config = dict(
    num_hidden_layers=14,
    hidden_size=384,
    num_attention_heads=3,
    num_key_value_heads=3,
    head_dim=128,
    intermediate_size=1536,
    vocab_size=2048,
    hidden_act='tanh_gelu',
    norm='layernorm',
    norm_place='pre',
    norm_eps=1e-05,
    positions='learned+rope',
    rope_theta=500000.0,
    rope_fraction=1.0,
    qk_norm=False,
    attn_scale=0.0884,
    bias='all',
    tie_word_embeddings=True,
    parallel_block=False,
    init='normal',
    init_std_qkv=0.0185,
    init_std_o=0.00349,
    init_std_up=0.0185,
    init_std_down=0.00349,
    init_out_by_depth=True,
    optimizer='adamw',
    learning_rate=0.000696,
    beta1=0.9,
    beta2=0.99,
    weight_decay=0.16,
    lr_head=0.0048,
    max_grad_norm=1.0,
    warmup_steps=321,
    schedule='wsd',
    decay_fraction=1.0,
    decay_shape='sqrt',
    final_lr_fraction=0.0,
    batch_tokens=32768,
    max_seq_len=1024,
    doc_mask=False,
    train_tokens=496500000,
    max_steps=15152,
    dataset='wikipedia_en',
)
MLP neurons of a small language model. Each row is named by its layer, matrix (up: input weights) and neuron, and shows model dimensions 0-95. Each number is 128 + 32 x the weight over its row's rms, rounded and kept within 0 to 255.
After each neuron's rows, "fires on" lists the tokens most often at its 100 highest values on Wikipedia text that the model never trained on.

L8.up450 [ 97 142 195 158  70 130 150 183 119 160 196  85 108 110 143 103 115 111  99 134 149 119 112 121 196  79 129 126 148 143 106 126 145  90 171 125  95 179  67 114  62  40 125 129 175 140 120 123 112 157  92 110  79 135 140  82 114 115 117 121 136 117 140 148 141 165 171 130 167  53 101 112  82 106 110 135 142  73 118 167 140  83 189 126 140 102 160 141 168 157 117 179  85  96 103 126]
fires on: " in", " |", " of", " City", " leader"

L5.up1040 [ 97 125 110  87 125  86  67  64 139  65 163 149 115 183 140  69 121 143 143 160 155 139 125 156 100 142 105 147 111 124  66 188  98  76 187  99  96 104 111 127 126 168  47 164  83 158  91 154  96 144 160 113  85  61 166 177 140 139  87  82 141  72 144 126 125  53 119 104 120 136 103 113  32 114 109 129 133  99 137 134 136 158 121 161 192 114 133 117  78 110  98 153  85 133 158  98]
fires on: "land", "ro", " +", "s", "re", " remain"

L6.up572 [ 57 201 128 165  91 147  28 132 148  61 149 171  61 151 118  84  97 145 101  88  83 146 165 172 190 131 128 139 118  93  95  83 111 103 149  78 101 121 118 105  87 118 131 137 145  99  87  92 133 143 116 183 107 179 125 134 134 171 115  71 164  82 106  67 115  82  28 177  83 121 145  44 154 102  98  83 115 173 163 134 136 146 104 182 102 144  88 121 188 107  96  72 155 211 149 146]
fires on: "y", "ion", "ing", "st", "in", "s"

L5.up253 [150 190 147  86 117  98 108  84 164 137 137 122 141 136 144 143 123  89 180 121 111 133  92 113  95 192 106 173 116 178 104 146  90 111 143  85 134 118  87  93 117 114 104 113 151 151 111  97 103  90 153  74 178 181 119 100 181 125 129 135 122 105 128  72 110  75 152  95 106 117 100 125 102  51  93  96  99  79 121 133  96  90 140  93 161 128 104 119 109 118 163 177 122 129 132 168]
fires on: " De", " Re", " Pro", "e", "re"

L5.up306 [109 177 148 134  98 107 112 130 105 115 112 177 191 123 104 122 124 107 152 150  66 143 133 149 123 140 105 109 118  94 132 112 115  84 138 101 122 141 122  34 108 118  98 113 138  95  74 128  88  68  99 113 156 150 188 143 117 168 106 115 177  94 146 131 140 126  58  84 156 140 126 112 144 101 171  93  85 125 162 151 130 121  51 142 122 127  85 163 109 124 146 117 185 123 176 153]
fires on: " |", "|", "y", "s", "op", "serve"

L6.up109 [ 90 126 139 111 141 107  81 149 106 151 113 112 161 117 127  89 185 174  92 123 112 158 112 119 195 103 172 175 137 107 114 128 117 116 154 112  73  91 175 121 130 141 141 130  85 124 133 127 114 131 120 101 107  94 123  88 133  86 192 104 116 149 164 109  98  41  96 127 127 155 140 137 172 115  89 160 148 154  78 152  94  90 133 104 216 142 123  93 133 112 128 146 145 172  67 110]
fires on: "ock", ";", "burg", " |", " 6", "ance"

L8.up434 [123 144  89 115 162 103 108 100  66 159 106 136 131  74 154  70 143 171  94  78 147 144 116  89 182 143 169 130 189 157 103 157 114 101  49 169 145 125 125 118 112 116  53 110 125 130  76 116  71 139  96 174 196 127 142 113  93 103 174 113 118 161 147 128 160 114 151 180 130 166 159  69 107  53 108 121 154  75 109 118  78 169 148 141 109 152 157 136 120 169 142 121  98  77 114 168]
fires on: "s", " |", "cu", "-", "lu", " also"

L6.up423 [ 74 173 118 104 115 153 115 150 149 173 169 134 145 144  95 135 134  92 149 149  84  91 125 149 142 110 141 184 143 124 153 172 109  92  90 160 144 109 122  98  77  82 159 118  93 111 141 117 112 167 162 216 121 199 131 124 165  85  87 133 167 153 125 124 118 152 117 102 105 129  92 117 157 108 149 132 141 149 102  87  99  87  99 123 132 154 111  92  70 148 162 127  84 171 144 125]
fires on: ",", "U", " large", "A", "at", " to"

L5.up214 [121 109 148 153 131 152 151 115 149 152  80  77 174 165 137 175  99  83 109 109 100 109 180  90 123 144 155 117 126 123 117 170  93 142 144 120  65 138 147 111 149 110 116 150 135 100 150 157 146 226 112 136 121 165 112 144 145  99 115  97 120 154 168 152 112  77 113 147 105 117 125 138 156  95 134  88 112 100 102 169  78 117 157 183 114 120 119 114  90 144 175 109 111 174 198 139]
fires on: "y", "er", "dy", "d", "en"

L6.up418 [ 69 208  70 118 108 150 103 133  73 173 172  97 127 111 145 155 118 144 137  88 177 106 139 115 125 133 151 115 177 146 143 126  82 130 106  88 108 112 167 165  97  89 135 151 200 112 100 174 129  95 168 140 102 113 173 154 142 123  80 148  80 177  98  92 131 132 172 109 170  94 148 103 149  39 149 101 162 105 123 159 122  85 108  88 129 150 138 114 124 126 138  83 111 115 162  84]
fires on: "a", " 5", "s", " |", " 4", " tr"

L5.up993 [125 177 138 149  96 148  98 104 205 100 153 145 161 122 151  96  97 106 109 105 120 106 130  98 150  58 184 173 176 138 148 125 109 148  73 112 144  91  80 116 102 110  94 151  96 120 103 131  91 107 148 152 117 200 150 116 126 119 132 103 105 124  88 157 118 102 115 123 102 146 132 144 167 140  77  61 137  54  83  62  88 129  79 106 140 159 154 146 125 173 103 164 147  72 116  81]
fires on: " has", " have", "and", " having", " just"

L5.up162 [146 136 186 121 162 162  72 121 142 104 139 150  94  97 104 126  97 118  81 139 142  93 118  90 166  96  83  87 130  91 106 119 169 140 140 127  73 185  98 131  85 115  73 140 103 149 104 162 106 155 116 104  88  77 149 174 173 159 169 110 106 120 149 110 128 123  87  60 162 121 119 131 117 109 100 177 116 132 133 186 100 140 153 152 156 119 142 172 109 154 112 159 100 115 148 156]
fires on: "in", " |", "s"

L5.up580 [145 114 116 103 128 158 141 151 185 137 160 145 159 110 130 130 129  95 173 105 161  80  91 126 106 162 144 192 140 165 102 158 126  83 151  91  98 124  95 157  91 124 135 148 153 157 128 160 112 182 176  79 110 161 123 140 152 104 131 111 130 138  83  97 122 113  94 114 124  88  93 112 116  42 140 107 123 117 161 164  84 122 162 137 129  85 105 106 128 154 119 145  55 126 149  92]
fires on: " De", " of", "re", " 2", "2", " United"

L6.up699 [135  79 170 154 168 197 147 149 123 179 124 149 179 179  91 103 142 139 110 110 157 160 103 149 120 188  98 139 134  94  50 136 193 141 158 115  99  94 138 190 125  98 123 181 141 154 123 166  69 108 184 110 147 152 129  66 136 132  91  97 150 150 156 136 107  93 111 159 141 153 201 197 141 103  86 159  94 113  75 103 155 156 161 130 113 131 167 137 188  91  96 108 119  88  63 157]
fires on: "y", " On", "it", "ft", "ver", "On"

L11.up1312 [ 76 136 107 196 111 111 102 178 135 178 113 141 139 123 120 132 126 138 134 142 150  66 121 170 134 146 142 165  86 134 127 137  62 112 112  87 179 100  82 148  93  90 198 108 117 109 130  67 115 128  90 179 119 134 159  93 130 108 133 104  84 189 128 134  99 128 119  97 109 120 122 175 176 143 139  45 158  93 116 153  66  57  90 114 116 122 116  96 125 161 131 170 166 143 147 133]
fires on: "s", "un", " su", "ite", "r", "an"

L6.up192 [117 130  92 171 131 153  78  86 176 121 151 163 157 160  79 132  93 106 119  75 123  81  91 115 193  85 125 162 120  88 153  93 109 110 148 166  95 119 162 136  44 111  87 123 155  41 119 136  87 122  68 112 110 126 159 130 101 186 117 120  98  76 146 114 125  99  97 119 171  77  72 150 133 137 158 158 152 131 139 165 131 112  96 134  62 134 156 159 100 108 137 158 104 122 135 149]
fires on: "s", "ong", ":", "\n", "ol", "=="

L5.up898 [ 70 117 115  71  75 161 115 114 143 159 157 169 104 166 172 159 141 121  57 190 134 171 157 131 106 124  93 184 140 107 122 174 131 115 148 116 140 138  79 103 124  98 171 123 138 150 114  86  86 119 114  84 143 109 158 128 110 115 111 129 155 138 126 128 168 118  91 163 146 118 147 123 131 105 128 130  86  83 144 143  90  92 162 142 181 134 147 110  88  55 164 139 171 174 110 164]
fires on: "ra", " from", "re", "fa", "ru"

L11.up1380 [ 88  92 102 114  88 108 122 136 124 144 127 143 138 128 139 133 107 103 142 134 126 155 170 123 165  73 144  84 127 173 158 128 157 123 140 124  86 131 141  65 147 118 136  89 113 144 122 132  88 135 144  84 109  97 163 118 143 143  98 146 115  92 193 142 107 126 145 110 204  82 146 124  60  78 190 113 164 150  76 167 135  91 141 111 124 107  75 112 123 100 127 121 137 113 255 186]
fires on: "'", "re", " f", "tra", "ra", "s"

L6.up527 [146 121 127 100  94 137  54 115 145 146 148 132  51 109  99  83  52  81  68  95 122 106 119 102 157 107 106 116 133 142  83 127 140 127 138  93  93  92  62 152 115 148 157 122 152  67 142 113 141 126  94 133 134  86 152 103 145  77 150 124 119 134 133  93  88 102 133  82 121 100  93 101 112 103  92 140 137 100 164 114  68 127 185 138 149  80  94 115  87  90  51 113 152 105 128 100]
fires on: "ion", "t", "a", "our", "ing"

L11.up657 [189 136 211 179 122 131 127 155 124 140 153 136 201 124 129  86 147 131 107  86 139 152 117 135 145  96 139 138 156 155 111 171 124 148 149 113 112 201 130 119  33  62  90  49 119 112 139 118  94 192 106 149 112  93 138  81  93 179 148 103 100 150 183 119 158  92  85 133 193  83 129  93 101  95 159 123 137 131 143 190 130 156 203 157 118 171 145 130 110 121 148  97  73 152 156 126]
fires on: "g", "der", " under", "d", "s", " like"

L5.up1117 [110  78 102 121 130 112 133 135 142 155 154  87 123 118 144 203  26 152 134 100  95  90 162 147  91 144 148 113 150 153 147 173 138 131 108 120 153  96 107 150 115 160 158 140 125  95  86  96 137 119 136 134  97 118 154  55 157  66 160  75 130 147  94 185 116 100 113 152  78 177 107 106 125 130  94 144 126 115 123 166 117 135 139 130 179 137 108 116 135  94 109 111 145  77  71 127]
fires on: "a", "ing", "ir", "al"

L11.up607 [116 133  95 152 126 125 138 128 107 147 161 158 166 132  93 129 149 116 123  88 126 110 125 140 191 144 133 125 148 154 110 119  99 148 121 117 131 101 132 167  73 107 122 161 167  79 138 114 101  85 154 135 150  88 193 137  90 144 113 153 127 188 127 133 134  65  59 150 212  98 115 146 130 125 128 108 161 116 128 127 110 149  99  72 115 112 152 114 130 162  99  93 143 123 179 132]
fires on: " 2", " 3", " 4", " 5", " 1", " 6"

L11.up1430 [165 164 150 164  91 139  93 147 159 106  99 123 117 156 123 113  88 135  73 134 151 150 124 105 141  94 144 132 154 156 141 141  90 102 106 136 160 141 146  98 139  76 124  83 143  97 180  95 141 116 161 135 178  64 151 100 117 111  94 104 144  89 153 153 137 102 154 127 199  58 146 122 127 128 122 129  78 179  10 159 146  90 156 147 162 117 115 107 105 104  92 115  92  71 172  91]
fires on: "s", " the", " f", "ad", "hi", "us"

L6.up489 [111 119 101  87 182 114  93 137 140 163  91 114  98 122 110 105 135 152  72 139 205 139 132 148 122 104 132 113 145 141 126 156 108 147 147 116 158 110 155 198 127 140 146 107 124 136  90 149 113 149 125  99 131 132 117 121 124  73 143  97 151 155  81 146 102 110 149 204  64 104 113 139 137 123  92 154 116 191  89  76 138  96 111 113 117 198 149  84 141 159 163 133 168 104  62 122]
fires on: "s", "la", " |", ";", "ial"

L5.up1485 [ 84 108  80 116  94 132  74 138 117  77 110  44  79 164 113 107  61 123  58 110 142 115 138 117 156 100 105 155  80 131  98 125 118 123 140 117 124 112 130  98  82  97 121  86 119 114 129  87 132 143 100 104 114  98  92 132 109  89 110 118 157  91  95 148 115 144  50  97 113  92  88 111 151 109 138 101 157 173 136  86 124 154 109 128 123 113 127 116 150 117 121  99 157 105 108 101]
fires on: "y", " of", "re", "-", " well", "ing"

L8.up1260 [124 146 137 168 102 102 114 167  57  95 106 174 129 167 173  87 187 104  96 120 124  84 151 153  96 144 129 107 122 176  95 150  82  83  94 158 122  99  92  94 113 120 146 146  99 165 123  72  51 125  98 153 140 115 147 123 178 104 173 149 120 179 148 109 166 137 118 135  88 152 143 145 125 114 152 152 121  92 139 109  35 138 126 158 139 104 141 160  90 115 127 102  65 120 214 147]
fires on: ".", "-", " Am", "er", "s", "mm"

L6.up656 [108 144 151 131 151 167  99 150  96 152 159  95  73  85 147 109 141 125 150 198 145  59 151 166 206  85 123 117  98 161 166 143 108 173 143  98  60 114 163 142 119  48 138 141 170 122 164 213 118 128 153  83 108 146 162 141  92 168  76 153 128 116 166  65 118 121  80 128 179  83 113 153 173 118  94 219 132 141  85 196 153 150 155  85 145 110 186  84 143 156 137 141 118 103 131 181]
fires on: "ing", " building", " design", "son", "s", " station"

L11.up1388 [161 129 117 191 115 144 162 161 139  92 123 107  98 137 139 149  74 108 110 165 126 133  87 120 162 188 116 125 103 120  91 110 130 123  66 170 151 129 121  99 139 137 139 142  87 142 141 122 103 142 104 107 187  88 177 161 206 103 100 138 123 145  61 142 131  83 149 140 105 137 111  92 150 116 135 127 132 107 116 150 128 118 160 101  98 127 153 141 119  90 113  86  30  70  96  88]
fires on: "ed", " H", " w", " was", " his", "com"